Weights of a small transformer language model.
Size: 11 heads of 64, MLP 1408 tanh GELU, vocabulary 30230.
Training: a variant of Adam for these matrices, 10361 steps.
MLP neurons of a small language model. Each row is named by its layer, matrix (up: input weights; down: output weights) and neuron, and shows model dimensions 448-543. Each number is 500 + 40 x the weight over its row's rms, rounded and kept within 0 to 999. Numbers have three digits each.
Before each neuron's rows, "raises" lists the tokens whose logits its output raises most directly, leaving later layers aside.

raises: "ens", "izz", "ock", "enc", "ent"
L2.up11:484453484493579495598534443523471515570488511444436553497574590514469484543459484503465465443513497522516403522521503490475397475472455524481479535518452418499467479519578515548509509458529456505467438455469504526476488451440461566499447485558513482534533538555489416476519451561487517609
L2.down11:440522465532522530533489515528526511498499499509478536485531494524435506587509512436469490453503534512507514449482490533492503490478491547507407537478487479518448435468504548518495499465451512472488482526480442573544505561473512504570485435513489471541424542524510529534557445527491414462

raises: " the", " these", " here", " every", " its"
L2.up899:492449540488529534524502467451541484348439531514458488529476506533516468463541489493512556489551362504483529494454489444481488518468497467517536545416484524531528451452555601438453480559487499439501389497586461469563427512484521527532386476522536462529559498512508458457500473478464523518
L2.down899:506528537554475477546536460513500526514587547500534568515469439508494479529491540459491527475437577538519491551469570577481483493502528500502565480486494517497507462569489456564492458402489498588567541493459565505466505518493477498506604504456535576466434553469475520458480489511558537496

raises: " enough", " their", " another", " its", " the"
L2.up678:451509537492489498502493436466500484462478489472539499498480493516531519475443541554503519491502427524468501501471491449533495580494445472564470570440516508497476397513517532515471531548445526481438503505472499447553500449538542451454497525499487451559479446421447458382445447554454454486
L2.down678:525483463471487515485477522515545547512525498532411508506523531474482479486601462452473470474485585469525524520597558532471472430499490516473515482533435529493536524534474500510473485485525458509518512495555465542482560543484489533500545456488495528474493530587538532575503569413489431503

raises: " are", " were", "chaft", " themselves", " have"
L2.up1010:581451497443493518456554550461516567472482470503544451536495579538572515480496528463574509449483418477482427420546510532511495477530525479488542543558442515544538475487461459563557516522494537531570476498521501490509543522520536427394452537530504546559510527500479508457496545548501401529
L2.down1010:532533524479489496500583537525517493482436535412534426523470561527513488428477530545483564515483475443489415510547537511495484502514525502426503492489469516468504485536509486483570527459505585563531519540536478502511568504534554471471505509464516495542530484508453542411481526479547425485

raises: "7", "6", "0", "4", "3"
L3.up157:479429538520517504448548485455465469531457423483462484447559524580507517429508495442502500531504493364477499496524539441580573460491481536520546495466532486528499535471461483555436419507545487514513530436550464512502447541578459478476560501558521513520508552490424481476513536543450550560
L3.down157:497462467474469528529543483484519533521464544484535481445508485498504501477503567483542484462553511521545490513513473518494414518529534456491465535515461484458508453506582475450458603477464474548531578574545607490559484499424472482557510473519529477489517521491488462509450460401481424442

raises: " a", " the", " an", " their", " any"
L2.up859:515513551526520527529489503509482475418488475465488553465539485539495447521515456489433530513440499516487532558453545453513517449495417483543503561436460508442550473562451560511420492484569625523549428487546445455471447427485469460544438472504535443458500481570517501444527554587506466547
L2.down859:508501464461510404529457479486489575571503493468542437510481522518490556458489565498537577496534461503544456452553553485446421477510571506507504523544511499518424560493521416486533493491408421476516546532426478503498572535480507553488600518499569534521500531435481465502491438455427528464

raises: "9", "6", "-year", "7", "8"
L3.up1146:459532475533501477493535488497479513428501452501506529509495518480513564483534477560451627446500506441531535549482509478471465461515520459503456465491453424514506509533472459545497429517546459530488527504530511456507557531476482540492485572432535546511547544463487526468519544551492572501
L3.down1146:558428541461505521502480457526540534538504502504489443453527520522476421526519465452555350551508436503478464474487524444576504536484481482487474475513546537490565492472512505434531557488441500462527482492545460501525482444506522497517547449558525489508490522504433422497483452485514473498

raises: "chaft", "'", "burg", "ystem", " were"
L2.up1032:571513502508461495473553498474513544454437453507630459502474552497541503419469598500564494482462447437484407445552481478486521494522525511432525453503467509541507500499448481485541548554556563556587449523549510501518565498557465426375446566452532568528507538538509468511548563527502436496
L2.down1032:548495530535466475483555539509520479475431525422572431522435553543513473420501571546481568480494470465465431506536547527500487483524534509457518520460457518449506475568511462459567518495499576564506507509516496491483598483525479414467512525487532471523544500520475585450471504502565465515

raises: " the", " its", " their", " his", " our"
L2.up1211:474458502552532529499494508473471511528548501566454547433535534537523469512525551548508498452455463498548487491573589509495427514489496542463473457474453475550460501475497534562457549532519503492472492485493508483484456595401467435505516514479510460471481459528572529511530509529566476493
L2.down1211:513512550520485520535538525498550531553486465501551452484520524475509500511523493487416497495499578450563505522513522505469363503493531491520439519524478567463455551523545481519574437420518508524504551481458461523511483524456492456568515509457475509493531517572532502541541576507417450480

raises: "BA", ".B", "IP", ".D", "LA"
L2.up765:562441493523522535482435446472504536475484493450537534465544529536506542488454460525508546470460438480510462482496471477523504459457506493494487523488489485544483523491500480498533456512550447507537465539465532503453546500438487458540492589484465587456504500528493447500461543572553547507
L2.down765:507529488509528466539489529500480480473526501491512501519414509502495453481557522514531472499547478481483532487478430515483507504548534540489546407483546564457480503498467451552512510469468590462450533411512506483514519574528472499442505451533527472527453528462550553526539443471465501429

raises: " the", " its", " some", " a", " many"
L2.up828:580457514550450471437501515486498442495425452524493545528554562505497461475472498477487515469441553407505470540552498478426499478588575523445521480533434474565549507491452551500485570561597510442542538463488548471431574575558434516490491501478482532459500495549562477450517543489534535513
L2.down828:547495569518490502515439547474515507508471504427449468473538525442488521525560474488532558474494529517495527490547570503512539521532524554485441523534448555504482500542524418492519530470540507436502505509484552525503512535511497556499523506490505632460489549501553480603522547496484471529

raises: "0", "9", "7", "8", "6"
L3.up889:528514485579566516505508486494493496454500522477515563523559573479512557448606479459512612457535460498525556507493476491471485455473480528497512438536440458457501483486440406488475439530528400537478561421476545518496502457540469527473475512487505523495505551487542462470520490495435520541
L3.down889:476567506448543541465490499523547473562471478533531480458457453545495509545441508543460370513484535463505455485475479512562451605533471492487489494558505488475556488514484582503520550459467583490506506528536476504503536509444568441550501470538433471516505468466525550518523523573579510478